Weights of a small GPT-style language model, trained from scratch on English Wikipedia: 10 heads of 64 (2 for keys and values), 8013 steps.
MLP neurons of a small language model. Each row is named by its layer, matrix (gate and up: input weights; down: output weights) and neuron, and shows model dimensions 128-383. Each number is 128 + 24 x the weight over its row's rms, rounded and kept within 0 to 255. Numbers have three digits each. A neuron's up and down rows have the sign that makes its largest values positive.
After each neuron's rows, "fires on" lists the tokens most often at its 100 highest values on Wikipedia text that the model never trained on.

L2.gate28:155115135099116123119152126174090131153109053117116138165142169122127110138112110141112133112140095126114119126124137137146107112132113135132099098105146171147118149119111146141114124148140140111131133129102131116118076166134135109125122136134105102119124139126139148072134119134160101104120165125111101149117129124139129123083135092149128133154146128136101126109134120143112120119118126129125101137111087154084080140112129131109156165132121117125130077149073113124118123114106137105113198112136148135129123129148120154139145146114183132101103171132126124147120135139136125125141155124119082133089128123112120148148112162119121120144121120134110095084113139116194130155164142145122121142139143128121156151173118162110142164142130082134106125115161131117134135175159086
L2.up28:131090103123088132138166188176170133144131132125122135108207115128136108128152124123150105101145092144108107147145123066137107141165074158167127125151147125116166137125134153140126155129095120116123123158125116140125133141098132154092157164125139134127129125127119122110156147092136144135099126111125103111131122118119146172100138125153133130126093125123109102113087113129108050141167148167126097163135081115111161113103110148092115166176170090105161129097132118145153175132131129099101131134121078164147159183166138152148128164145147141102110137099116142157092180137133151160173103086155109138135127126087133130145150136090100132117103089169110106126089084128104128174152106132139081104141129143127147160108118132107157133109113131162137139126154122148138121145096111
L2.down28:155123122111148128130155155139079155134153099143123140079134115120148112111142138120088120106140125096142103132109149127180099129150114123152122104143146112143089136126128114144142103131121141166154141132157157123102115117133131161148169158083137129105108120102112140155149152088071144106128144133139133079122157088138138105108136108100130109117120110108112090137143101085107126133142144122136146091123095133164130117121110165151119138069133093081139081144111109136132131151111174122131146092114110144162136169122121108122000154111128112113133111145151110159105128116127119147118142135134137132136159104144130130152132116111105112130089122131136105112132124136140147134096047112119118135123186119162114114117108118122130140151142084098130102114140082132106132161152119
fires on: ". ", "\n\n", "=="

L2.gate539:147131125159107130164091140122124123125171132173141155168169112090113170183150086106114125121104142094095130117132148110166089160134110170117149137151109157108059146094156099125064122126124159100109147137153080162130087140158137123168106135128143084090149157176143152143145120125114099111138142127132136103130130126105121152180073138143144099150107180172115143141120116116099135125171152111144123147140136123171120152092095133143158122090102147109144092126092151110099111103174103141111153111095127144108180146107163128115131167121158163149135123094146115173138122132168147128162124127096121102107133103174151111155122158112146132094153158120144104146159196129152132138086166167147140105160181131162152183127137102153154147131157078120098107148112136142126143150152141
L2.up539:134108118101149118110129117114108112137134179112147100166120130127118122139106108112177085143109149157121138158122143137117138133147080100111128107104121153157113179162119149126143148107149149089176127148119109091113141136125160086184151096132139117130120106150101157108171139153150136127134120135137136147140115137124150150165120096121155105107148124121149149148140092110108137107136153142161133117112117167139129111153127131114096097109162129129121152105114138120133143119116153100165148089115106082122142127140073126171114140090170107194155114086111095149157138120135109137146085131140131140119113120161140146103129118131166108153092115150153123137125107110086154116067117098137126165129158143193114150118102144133177118107117115116129118147121114133130103120149168
L2.down539:135142130141130075087115158137113099126136100137104116121103140105094167115147113110145127117163187130190153121143107152190108126109138136132099099162126145146115138139149106115110146165124160089134147094118092134153095141136149114143125122118103100141103154158105178098161122078143108117134119149171111093157103109101169131170114129157095085140126101116161098182093078089117155125135127133112159123157134139120168128121129105103107127096146162083095126092134135116110125152123147154123151102152122140102171132111165106121087139132132110160160156107073127139099166132200113144127112144096122112124122125136114130155143156159137119123129114093084070145160113163149129129141131079136128163144088121135154117133099068164154133109126097163107166137150095084141083107105137
fires on: "B", "b"

L2.gate1:105129132134137103153141131150146157131144120108146119148121149091156141076177129126124133120106147106131141122157111131150115162164095144113120136117144187171137128158121117128132108134093146162095114093101128142101156109109149142112117125120131142168137121094121071148142141130123049196157170150159142108174132147110148160095132180140081073114131146138117134120119125121116145180107125075159111145151131115114117101131076134176127141134152139158155091148138152127148163125150152129128121122132135133088153129139132079096119177165142156123104136147160174112141176112125106092088129153085120133132124135122161141151126105145104150108132106129155114123139118128106169173138158083182093151111129150097164101123143116076107145070165168113124124123153141144129121128175095
L2.up1:156130118139076151142115148149131135145146097215117117141107153109137094112144114117129143153133089158125153147082137126148093147132131147073090143151144123129151127092123138125142113128149125166154092098128126155135128128091135142129073120104139111165141127152157154149096074116124119139084087123143153108138130155143142138148070103118127129155116134164086122110132115060124115095103185134146118102127108120115091163145126108136103149145151163131097123102132120137110138116100125049171132165108119139133152140140096138137132103114150147126102102145133134155116088099126104110133079125116092100154165155126151118148125122128138111119143137072140118116134127094136131129101113130182193124080167126138081089126119140117165075143106099112156131152122105111086117143151163
L2.down1:078153106126114113154107131138133099136127144127125160165090157204097132141112170122158140131158155098128126111120108077137123147163175147113160099147108146122090141152130173085128082143112126125125083085150144141140095150096113145093127106121161152118126138154136113148126121172149093151123138104118146118138099150128123116129072111088158138112163132148118184146153177145065111122121115123115112111130153159161123157151144112112170119127144154112095127147119152123080123097081108173106113136151119165172102131141143102134171148115128121110146085138128136139125152103150125100137150141117109102124113159097137118170121129177142123160092093127140132203138131106133139095128123154135094140086107107109131138161116152116131054116144156145120124104110107145143142109152139
fires on: "; ", "| ", "("

L2.gate415:105127122128108146106103145143124120177129116151123108106154121154147119161154091105147084121092120085134142151136158137147142116188111096163100159153061130163109091146125125122169107099110114157137108093123136133121138139121071151107155140101073111156097117119146119110130107134101177084186125103156119140138132123100098153115165131121117132112092117116103143082087165157114160127129145134137130152135105122111124176113146094117124139108164144135092149093113108106112125148128170112140090120115103154144182148113130128170114139158119145157089122144147146089156164124100140118135123138115118174110135145139117131167115154137141170124109130096125151162114121089145147155093160140125111103139118143088103128141086106114126169134147088125115103121094113120152133111124102
L2.up415:111118138155089118153107167111134166120145132175103137134122150122156123134146128123123132139134106141137134109076110098117102091147149133136136142140135165113101154160091089155110130159143138141159159049124178164123155119137151130111125121138113136153119122116175155129121134122138108117160113125118143119136122161145128082139146124114151142124097078100140181127087136138140135166178126117131162129116102106129099184121094126132125123090146147100120165189187103111148098124121133174100111147121139140120119129123102161119147125140139081126100120139116110121125113094096147111119152153128120130110140134121146106169121158132167136137162105145110093144144131111156125112179096136126127153099147144132056151135115118164111109128070127109125110089136125167109136113163127
L2.down415:137142146166111124132146107133127110128127155152127122071143116147124169171159137109106100154102159134147146130129127161068109124124194133127140135141114134065132107096125138150171151104132139170127130131151123124140140099156115156151068131116100148134145113115173159107101161141158099091101140145110103132153127095137111132165134171147176102131111131147116137129134160123103125084090113125136166139139093138151114163210109105142121122135097134147141122167181138142120175111137119100130142160133151140131143109095165115118051130155080093111080133124160155110155142109119083148151094134148111116134166141084137123132119118114124153149103146090098103125108092135121117132110117137104156121152122156092109119093132134094120159118105095118117157156113160128135122154123111
fires on: "of ", "| "

L2.gate400:153135154121139138111132116100130168104134137120139160171134150151121146128088082111113147125147128177128140099103112163130153177126107097126123121089106164185098116122156163121176151136157132141093129155157152126092106099193125177107149114093140101123133113128079126120087093122161145174137126110143105110127094120078142160112122152107148107139119159143174155104136148128131136077127164139134095144166176122110163189118170143097111130098149148158109153100092105114105146164133111103130089147159137133140134128158093126142143110117132131097096110146149118140092143124138142118149110108105117120100090104151118138135143124118123146136111145144092147104105096089152150112177161085140075124092157126108140154158089168109130080108091153134087141108127122088192099150152075
L2.up400:117120133165176105118095139137119125174149131076127148141142183115102113137092145124076144118079147172135152163123143175129125107110200128127150091112158185141098131099148151118138131073127123159123098135133117115135135134132112175119118129116144097128127152156098155131132086094165144151095121102135131094127131122140105125156100069131134129167132136122147121109142129109121102143139129162121138114092112122109130160114132104158180134152095111123150115051148099142140178096124145102116123151096122137086181140123126129123157151134106115145123078113112123146140151108145142116133109157081105118129169131166136156137087101115123144099145131115128111088124111151160116152119154130110108126139097135139156125074155123155082155114148158118131122094133113143168152129071141
L2.down400:154150139092155112126091145101174137146126129138118144149162120165118116083079114141131112126144159143093177127120116142126133165153102082114098132119111134136104147123156123145148097167141130085133133125155091116128054134104150137108135101146125120107123118105149173162125127143133084109119121097161074077151137103111158135164117128128126131162132130120141080114169159131180149111108128097095091152125151110074093163124129153183159112123118147094112113112170108103130127148129091136149118155117124126107143097114086152105184149144148105153103068126132147170112123114115128132130111109154138123101097166127142128158120180147088115182116131090123096119117142172110119096120099117082155110103132155125152129111102137122096109106139145142143100166141095144150119102140139
fires on: "or ", ", ", "not ", "-", "(", ": "

L2.gate137:152115109125137111129146163148158137138136105125154120116112114132177121141151132141109105104147093116136169120121165124147136094162133125091152149126111116135142121166123135151176130133127131111117149084166175124108111120160142091102101117146113100148141118105158094134130150130150143160124129093131109114186145109143145126068135151136122176091123121141140140132120108129130174137108130145115149158152104153107098128152116140113130107115184112109105118145158126129096128114099118166124132138160116152136092141099133132057121131150147119094131151117153174152158133126147128161128136092114094135145131143145162198102142112097153181135124110134110081082148110118123148133128154130152098124141124107148142107110091131110071087099177113087080079119150129097129101125094120
L2.up137:092106169129148167108076150118135121114104109133093129120109148138134122097134127125159113166133164090109100137124148123152131118130110176150089118150126129166094150123120120169152123161174107145102173129134123153169139120098120084095134148104117108147153113143136144136133116132121090153177155114162154097110130073119129110127125107113093101107108145102118090133098106128142087144160148139158103110144157111135109121101123118162119095094171137091067141101165115145126082129176151139154128159112125129148140128082108155165138100132104126144151132164097078083125162108128149145128146138121139104135103126145111114115065122115154127195100143156164121133179112121160162133198154152136146155164154134089119169118119138128144091091147093095149134114126117144103111094129113
L2.down137:125093152129149171145135131104158133145122128146101135136080112156115142144129099134160122098136139140156132146156073159122155137119097116141115130151138140143102131095120121129113131108144075145069144144130127133129130172078146111113158104128119108151164146150104113156164105110106121123123178133109157133121126149156133106180118128117152103070096131097075088142144134132161072145127150167129107101127130147154105129097147133144094124126127181123157133127148131163147127138178109124128114162113131134142133137129114109183082115148135189133106084166116129090160173093162107150094126169148139148138120133150124091100064122073159148165120125112138121173121118113118119126116083127109129160148137138104089109093163143164136131137175079167134137123142147140110144107095057
fires on: "(", "H", "1 "

L2.gate48:116147142152140146099151091107154146123143167109133116116087089124111124155160087127131118132101154155129101116154159115138096145109133147117131128131125143128124122159140107109150104122140110142130132175110149155117168124123125157101112153119126112103138143145153141168110161130133105120143133121142148171095132096104117141103144151100135095109155120111118114150138131135156122125128174151131130163138061091115123171152136145111146112132133112122105109171135116161159107079141139101102073154135119111104160119171147072099126160155115112125101162098127105164099126107116122142146137066139139123148133127123099121163152141135157137073148172132146104127100127078130081128092099146174106170126109144114125135081127060142148133106188143126102126137133087112111112119093148
L2.up48:100130137138101155119103114098145174100118137083113129101108168183161160137110115130140125140124142098144109123141186132164133131133104148132149122164114124149105140131130121117122128153126119145111158130171189138087150135084098147097083136143154117172134111154162115143107206114116146138131156138105143151120160164134135105138172113072137106099144075119138132170145143113124121127154130138132118135123113153101094137126167134095168122107131116123149151132144126146119091121147133153091163121097095133155171153096176131137123129105119095096124170106129112148123080141098108151104136136150136126127126145154107123125120121128142122137095107185147133178136146134142135081118091125111125201094138114134143114118159088121125043149107118121136109126105116178121116110165087
L2.down48:108112169110078122139098155087078118178129130090145073128087119161166151168152116118116175131161091116156139104135159091105095102164136131125149106122106102133114141121117126151152109092143129114161194108131087135114137120118121091138160162112101132156154162126077104184143162123133119133141103166105158135080127144105128128169134132089119160094103067103114138111142105128110136122154135135134123152102148151110142120147106140101154117156131135118128103107171123135187107115142073139117122083109117139090181170180181123110130161115159146126157144122146181132126147159140124107161108118118136124083112104123096134129161152129133162131109095139133121135117153148134097083123129132095146098107082114128122130097124132178071136141139114108128130126131106147114123128130113
fires on: "H", "li", "row", "F", "ow", "l"

L2.gate521:153142151090110107118121113131136138147134108084094173127166126139097139137098126139106135096145114076176129131163112110110159126120103082115113127113168120105115124098122115153097158151095099108148146134146107135120147118130156112115151098106139107121128132131127165107121143132169124144137056109129126111161134137124117145116150146123161122101151118102143138161126136155111113150130147097142134133113112075123102124141121155137205128121095092107121088098124103109116146140105113112116126132121162118107130135094110103124127149154143158155094101088135162067153104144101139125170168111116107084155118122136115138122166133096132110129074127156133097130128120130116128153142125135137080094097096097113111102124118147126135103113161135197117155176139109128123148161109127
L2.up521:143127152078147121080090150148113173101128160130070165112125094131093114142119124110159150128070103145106109141160119184112101105137147149139115092116137114118140124133112165132106120137096146096163127131132150082135127124111178129148118136109097122146111144133098155127149113130161181081104096110146177144164135131105136157135101166095128155102092111099153127116149140144102108124108095076118154134132113149125146133126099118169101116094104106145149122124120135066156113148097144107150164114107131104103145134131166149116107110138090103138133137160133142130123128098137168158143087122123088100158143129119130146136131147134135133101137125114120117199100131117117134098110101124123116133141141113121125164066115095102146133123099110109113128153154109135155119125122151
L2.down521:151104109108076125116105151121156078133107104090117156101121126093142100148172134139164123123125151150177172087135086115121147141111103059143151126140101138117106141175118155141120159115129151141162127105155136132129078135140115102135162106121113078102111122160140170141099186116147119152135114101123141096150130151124160131146127143112137100135120139139145109174124140128143124096145129108135122136144073162118139140105130158174142135138120150127125120083190101147131122124142134156128120117145143136128090115151086123130055135133117131146092133184104133145123103069114101151136109105135101129083123110124130138114102131191173097133154107113141142144096136128129103116151067129140154117125117142127094093093137138139144121161131107182093140111115126159101109101097076
fires on: "s ", "with ", "has ", "have "

L2.gate367:114070123139110076137171142156111153146155145115105155108122141080165082120149171093116183123144111102130141142103100091091136158093124157156116106137169088124154178134102154137142140168122141110107155141154149162105123128143136165122115108122174115143080161128137151157112109153146123139140133135116101163109133132141140122064119140178093175152146115136101118104121057111131126088147132090111120148098131107132154177134155166124161111106160106112112103166084109095134133122171128111160157137100154124148109132117097124112128135160163126137110108161133143114148130168151156137150098097094128139145128113121170160115103152093150156108113092102125124103144177098156138151154121143121133141148153168132147145162113085149115129115098127118134141111179122102157145139119103
L2.up367:156111127116102123115113142132169110114190124101124167138153148125085118117081133139088160135150089128147129071155128143114120114095101138141159175084158111137115118136158122126082144088108151102080077152143165144125113152098099155147113074121178162146115158118165153097123083144149138170150133160132144164136111107112143151143096121104133133152138110135100090117118131108118128126097113098113143095133105122139129167122153127100182114099181077103120128130121087136148151124109116155145147138152124142131097106087144164127150074112087165132152121130123136141111142100126119105113142143101134121110140084109137122113099143148112157145148108118141112104119088116088117153130117121143091123160095158083110141119160110094114115132130103107131135145125141093098108125128137
L2.down367:132165155108102123068103134172151092150118134139079115087089084108165151136118117173152107168123142160107098132110131124157114144120124089120146144109120134146078192143120175099132136130127089106115115116142133105138147089123122106155175151096111082107130141105119081144146148110134088132128128144110141136133147157145108136117132157120085122117134131126123124137130113130113112151162144152133157100138118157102120093113157123169111162130088121136146131081141184144123156157140126126146137124109116164173107090129128103127000147088112141164142140135101111116124116105143134173148120097122142147173143195141068154128104111145148167115073147114151139126119132123114128115132109119120104143097075099093106122101111131107134095114114171117177103120091148157158118105146170
fires on: "until ", ". ", "of ", "into ", "when "

L2.gate366:125174162158086128102093092142136116091111074133130107112112122099090132139117118142151116154134108173116141124116160131141123168131172123106111132115127154144103154148114179154108136123148130130134096084119132144131062117127103141132135104131168117170161129150115127136150118127155116137141131080110092127104131138121127140162138143165116129150133172168176166153123109116118167122184150119140106141126124132155080150120150121121115111106102137103123130138190090134116145119127149117107130136125157142116115165120126157106137139094155135182139123103109122131110109147116142149143130148086113117135138113155085119132131134127152118159117179136122147148087161124190146140043104152129101135139145140185092103100082097106158081146084138146145110149154117173107159088147120
L2.up366:102124132100123087079132112145156128118119117071095143128160093131142173112180153119135111090159156143125117146181118102148082122119132075139104151131100109125141124108109167140138109134125122095140141084127107135104122125133104095103107170150104118099138108137152122117137154132117098150081134141095110096160146123131146121158156166118135109174109126138116109124105109141139142136108147103106176087085115168145138163104130122080122156140151170163116140141136115112178129179127112120115092122154121121142149133110129095149130124150180115098196131147106172085176107110082125169163124091117117120107169149120090123116125093148130144119126099143117100117077132117160142110115137113133118131162121097097111120123096111178152175140138123111159128103093114103135102164126154
L2.down366:130138152099111149128129122133095134160138120146131140160118133134053133101143130140120159139145151147143143083125140142179156142162129120157101162140153164125115152112155102119109095144131145149075135166124092127080158125124127079126156122143133135127098143132098124136137120127117127126104111108051150118112150127112117157139105154119082076122106125119102105093076160141141116155108138142132154156165122103142155135094168134064127140121147172180139146105170098123140116136098148146129110060134102114110149054117145128104109127100125126126101158126144113081099156136123115083140156107149106126113144153128124112150136146125117117120102120152154106114131115120137164122104127096169118128139158138120154084120126083121107128110090148123102152121108146103135109160112124
fires on: "g", "k", "Hy", "b", "Ch", "Ph"

L2.gate212:122133149103104077139142137122151147131140146129119101134146171151139126143174094120109123136125117131124112163153127113147146128119127116066118160121101119148119123089154132097155152118125138126117139143201120134148134133128157102109097123109116119143125140112126113134120130131156129135138174088173135118117121094107142098124145141197139121124146120163106139152134130105076151153134097112187118143109140127132119137126104148131100127149158112149172114135115128121093087071113124157128126143138114143129147102135136116116126145102167139162133131084179100091117115087089096094127181161146116109104161129122094142161150086133110083136113116108111124141096181145128134134128143104143143117147195129137089092138136156139127116144141094169135079168106129094139160121142140
L2.up212:156084101106132098098128151084129165100161170126109115098139104108123143138120114098135144125153117105064124134151098139135107095152130142110132147060105135111178108156100124082104164109166168099120154100129107147183101107090087132111175111137134094133088142131123118163091134118169151161146123162084126139158099077093132163088092124156134107121149103103177168167087124125070140136154127063132090118124103151137133144125133133131119125148123128127111113145116094136102104094154151110087113150130147150139091159132104133129120159113151106146128129140112135138138161109131142147087130117156107143107099146149109146148136126108119094146132173140084114112121148129100167104163130150110091166158092157145139118157163103163106116074116124095088088176136116117099134153101127
L2.down212:110108125110164108108124148145128111135121148102136136114141128090144142142116161127138091136097111155100085116133179132109111129124083079124143146114104104159125082144132077094158120155074155103175153154162095125124109150152129109110143115105094190122145136155110110088139092139072137144105147140158087141123137139095140101167137085127147133146117142133176117137125073122117128151141110121092108145083138137109138147121132123147152105109146167123126137113107160083125161122109161139106150132165111143140098121119125095141115181105146127158129171090129071079088146090108109154126144143155164131126136140077124112088142117176145131082108137113155133135142142091137151191096147135151118128103135160166132117107124101157122104159118096145136098135108137114124143126147117
fires on: "7", "en", "b", "7 ", "etc", "br"

L2.gate183:168162151109125137127160117146122118126139122160130150128124101136152109093099140148110137177153060080144154121116099144138140160139085129116105100134115117140084128122149139089136133141127141087151127079093134123111144104120143168100117146139139090132141139123114134109119091118131141105103157130090123124148133122088162163124143133110120174153121143124086151108144133119112125142129154074154151132092090143106148121141104139117128103150136115144135080137135129127121132140124115103148125145117127143138104136120154137153149123111132104093174127170175089113160141115097126139152116128153092105166094125134133165084162152109174122127118168099104137158115093144148097128061162163160117097085159161138107133140146095156099091095130124094134116115114103164158143121136120
L2.up183:091066160121121167133093155155145089099161105154134188110163123102108119133142093135145167110105083146144120146124105182122154128142168144133131129120121127124110118144133143133149135146159159147117140100156121102126151147155076168109120136113140112123122132135157139120091185151108084161106149148112128148117145122089113166125141137098141164089170127126159114109152064106102103142125164116161110134133143130139139151153114139144101157156112150134168142112157113123118129119132112115157147148151122067133108137111113176120130137118127102135116129141157154072124097123130121123127140154143105143146104127109137150113136140098158143111134126105107050143178141139115139142153080150126107098073119119123085082156095136114093153118096153176125124108120128111144130138100133
L2.down183:135076135129147158152163133136113117081149126094090143111113139163096115162142088119142104139116099103182136084136099129128135144165083081133111158127110132108108089101175115100143133135176151123130140134141138093085110146088112169109131116166151096069163115112152092111118126106154134162128178153128130156123142096111151143147131106100096143142153145150121171113151087117143138120118151089103119113093122126143077139131134145131115119154138133150124132125117124090096103156116158099161120096140176120136115140117150132142120111100093126092112126154114093142149117094114068120160169080115113142133150123127138088141158098099133119142119146143081120136141124157134126113145095156132166120105127192138130153180106109138129101103090146114133131130090103157154105130118116
fires on: "South ", "high", "what ", "-", "South"

L2.gate578:162143100134110133140129112087123141104139132134145094136185152123136141137118130137159092169177132094157120168175099109088150154114141119119129157108115116161145138139097129095129129168132189126114095123123125149068144128123162161159119141126107144101081154154126128164118155117133139116121137146146117135129124134119145118097137117114113088112128102142116130107102110131120075106122202126114115126149139090093113142093156142136126156120151097103103134158121129139121092108170150145084128174127127154150175108147142100167119180063139138151151133161159099132114123148102101105136122121121117086150106085119125129114096106139125108110142120126133067093102112130156110110119118110114114117144099136164132108142152185187093096135125118100149125109149135122097127155133118
L2.up578:098146106119139149137142134112149132153131085082145153126127116114139137168130131091084109101136177135119087117116118048084135149147161118131140096120117117077156085114141095107123135093099149136154147106123121129162157118157095149088162144162139095129150127099177150143106113131116130130140139118155122160150130118124125177121176115137093108128103156136159131150138095109120114167130115139079127137127104102143108161160149113118141162154132152112147140108168105093107139127083123108154118146116143167135112123156121108048144132136075131135144136138081091106149135139151113139140129161098160087152161113149133088126135139114104108123099115163100141139133143125101091106135139160169099109102118126125108135124087112087149130123132127125127164118103129135122098114105172
L2.down578:112095142125132142132141193129121127112143116116146138144127154130116115123122164105098118128149163109161102137136115134105127116144177133113142120151114095084134113129134146092141117119110097139132176148108142144130136098162138156128125145059138124156153128108164105108131139155153155071123113112154139101163062117131114130142151121099105131111144124107124119153086117126137117142126097125117104105116094105105096114123111163160135125113117126106140158087148140152155114119128101178167111099138095146126140094151134148113079111085146079160126180167134116121193120091157144169156113159165148142149157150160140105116149140135114100109095105129159126173180142145116120132133139090173091120121130116126118111131120085150131139186131091148138124162125129111170165099129122
fires on: "==", "death", "Total ", "Final ", ": ", "high "

L2.gate577:139148110098151112134116098110134149149091169171102145112089113149101126122127125124070139155108122149133122174133155096129137164126147103152150119106142123131112112118143124117169095149139128135155093142135123150122149128114107136132159141097102109169150110163097154153131109114171129130165163122134132117100099097120133134123102174122135121150138156155155164137119110096131144158118168148092175113125084100155148134086109157112105108121112139156118152133130114147169106096090118098078167163155148106135095105114127105099150089132150126153120120119095140142108115142094143188174117123083088142150143158121102132093146174138125146141100129111126113136115114082140196116155102118121113100148116116110174160122127176063118130093130092129123143163124108153144139141089144
L2.up577:149156119122173150123132127125157114093085176098134146139101151153104124165121143105114120135124148157113075129083094136148072082104085176146170117173115135113067141114077107149130100125093076135186111137101127146114147138103135098113112170155120155139156132079088127168110102171143153086118129136098143134152117106158136135124143153161158107135159086139113144135149131149159089136142149124147172107127112119115098120121149135137097179111128154107065091122171120124112173122145101134113116151093104105186110141179124136119139123131118147106135202110117139109126119127121124120119131138125086138177142156117123135126073127169105085122110145140141131067125089106143116112092089138105107119135141129117124129152132123096136129138181141095153153100132092135151158125165110
L2.down577:168119120122127125136151144134144139124121160112142144160117125155164155168121156101127113161122135149086150101112133111102124148145091127102136155146168145116133175129139162121117104140145130100137147083110139153104119150120139132115102131084144163110137117105127145107118127144101145139155134123099103123149144094110118123115095109158135126129151111131065100144137128122172107134136159094127133105147168150140145140122145114126087139121105134154104091139153138130180180142128124176143122078108127103166119151191117103119135133119124098118104140133127147128122097133089125109086119118127151107152108157118097095129140117169090120131159132130112136092131128107127141126088085102125114160119145122122130104185128136180149154121108106137164140099159141100131110166166105
fires on: "| ", ": ", "–", "-"

L2.gate258:119130122135126109093127119125155147135075113145107128141118183131121103097115128147132133102142103122129137145151182119157120120085136107079109106107158121134110061168134177139146115158121145112084088141098174124117115122089128109102104132152105157118154078124135166138163111100098175109107111111120145120135130100136119162093126147139099124124130149144159107141117139138158166116101131153174096123140115139111113121112178143121102190134117096163102139142122159174157140149148065154152096163144159128127105165077165111109131117110110102139132105115145152104115117117104134141097134139158106127138148109138129116141154155130116138129180156119124136163170104087082158140143134118099132132103090135142133135139105152150187165176142124049137131143092101164170140085151131
L2.up258:131121145125098121133137103113110139143123143143112131092138115127075099071119131100113148136150086100168125127075122158151129160082071153136115137152156121177138115152084156140161132112161146137108155147118090140122117180144152087119111105107124131169141111099130138115104152126116148108176149115122080112140120129169101105123120094144145147125132123121195154131146133127123128145143122096137122158167175127102161087117133152121138114105135118112066150098165153115123100097127076114149108153148170128118120148098172130176135120167120133107115118100147144125084140149159085151089149187115080079141153115125165106088113118147139139084132115115093128117189165138109154117125125140111089133135155132095141097160100148116127119136123134155126108084151104116160133128175106
L2.down258:136162120161118150133127125141115088088154102130129152148177125147114174131104127165101138122105135108122107160104152145095166144111126141110128134112130185138099155139129132124151146138124125110138087117105127129132115073148145137125143116132125117127109100140112105121144125135151137155149168152151106165103152124147120097152148171150119111146101089107085129147146158128106138147151151122116105106121157138130142149171104161129121172112103129157110103095133110124174131152163111126139107164152151179113170128112105127136109084172117144128127169157121151083109109098136123111114159140132093105115171095098132090099134076173109137153098098096132128148127147156135094144143094142156145118124096126120091125152116141097172128062105162136141102115074136165116153108108132
fires on: "'", "-"

L2.gate98:173120137104146080137117082139116159119118146111144146101164118150127154116122096146105097129143114140115096123146114085125129141146155122117144091069139090084163139125114157122106141102124140110127121112151139138108165127161142139141114124140128122095150104163113136146144114121127124120121125111110096079094129099088112137106099105105145128102110115140177107155098139133155100132101110125148152161118098104097107139120150134133205158128119128159176159120113140174094126147132183119163186122142192131137136073147096148106112149111124109120149111148107151077149135173104171131109123161150136117125153113127136158150133171138092104140117166132135114149129184147082118110135147122136107102120118121115104131134124097177106123102121144118130101116121122174120106116141160
L2.up98:166138134107129075126144093118127108095101100098111142149085143125132133119137124092116155113139144133116167121116074134099065138133149071120113127119118160060107122140105117122159125142154118155153115150137115120136200123162170168108101072157129147169157153137128130173135111119132129167104128112139132147174121124135138109118137140120106123118111132113130138146164112102137159119154113155113100078130138130149124120138131110126134096126093110162138100126139112120117155085103099100138155124118162115101127147112138118133123150112147105171178117131159128133137118136142165131121116126129126101103154093130127065112156104112117157149137113114146122142132127113153121107161108137159144146161132149109155123100150107106088165117108164090109085110185079149127121152106107
L2.down98:104103096130134079111127127145098110116122139130153089144125129174118115131151114120113115139148129120123148131122066125112158128123111103157099132138171114138112097154118132127152125070127150120131139137145121145128116166128111118133169148102126152143127165103122116129173125092118122160106123058146117104106145128113110106117125116116154120152138137145134129153152152113096124137115162097119127113101110118105166104186131131050125161141117141149117117116142086128131084148160104103150152127118121139106126105140098092119120090094125155181150100147117140159137082118137146132090134122162098155134140114129147110135142142106091133126150189100139157102140130123135129114135115131121127142136145146146134092120114114136136171062104147177132167149172136182127118186136135
fires on: "\n\n", "and ", "/", "or ", ", ", "["

L2.gate49:135152121126087126116141132088135131129111098121122119117147102140172097122128083111174085143132141147094132135140137122157091164106116122116110069138080133135128142114119100129165113120157139095167100134126123105104144151160126126153151093161115138121091100121145157129141165136155121159123159110114106121134090111158093171131160113111083141094149095091109121109101146112107136094121178107118164119140167118098122128085164140079122117141115121117128166143137132143124125129126164131081115093124062134142127147135091140164132149109114174145116109088096150136120103107115141166092123154121109125158125103155150127145110141124135085132127116166135158168108111112140120119096103126112119122112166187151135090127111112153129148151120159156164110136129135129123175128154088
L2.up49:148092129111108147140097151147119150142110136139114122136105160106126157108105141142118134151162127140156158157116104106123104096098150122142100156140113121109129127149157153166155152109126126175138075129152115101129139131119132088153128100111113114164185129142167119161138126125155120119121102169106183113086147077129115097086112143109140130103139147095108130129134109074099116129156116094113125139105142106109151157125150149138136157084163110173153144111158127138148143128122123164124107116152138132111167104116154140123148091087151150106105126108140113140126111138133110120115160159107141105144103133101155136083112106123127112135086086099126109123155183140114150125182098095131148162169159153119132139162073078131127127134087120160132166108142146093164126138107092
L2.down49:123118148096154152133093198167133123133104135140124125114141152111087111106096191153142127095162178125125143136086105113147134081091099101134111152150120121145119129115153141167137104125113155106139123105117129104132086171129143111161146135158099158139106104103098126095099117112131128098109144129051106087147109095128147106111101152113117100127123119083132151110093138094117142127113121097101126163116114080151128137126102083075110118141167121151118127119133071154139122166131137195123125144118113160133187119111142114108132121103156129102148128168158126101120125197092121134119140143146098117109174125150141087103138108127135135149129125099104150151158116116099066138163141095169151102141169158081144125143097062113141111113071159133134132152164131116132169137135118
fires on: "m", "c", "-", "long", "ca", "Fair"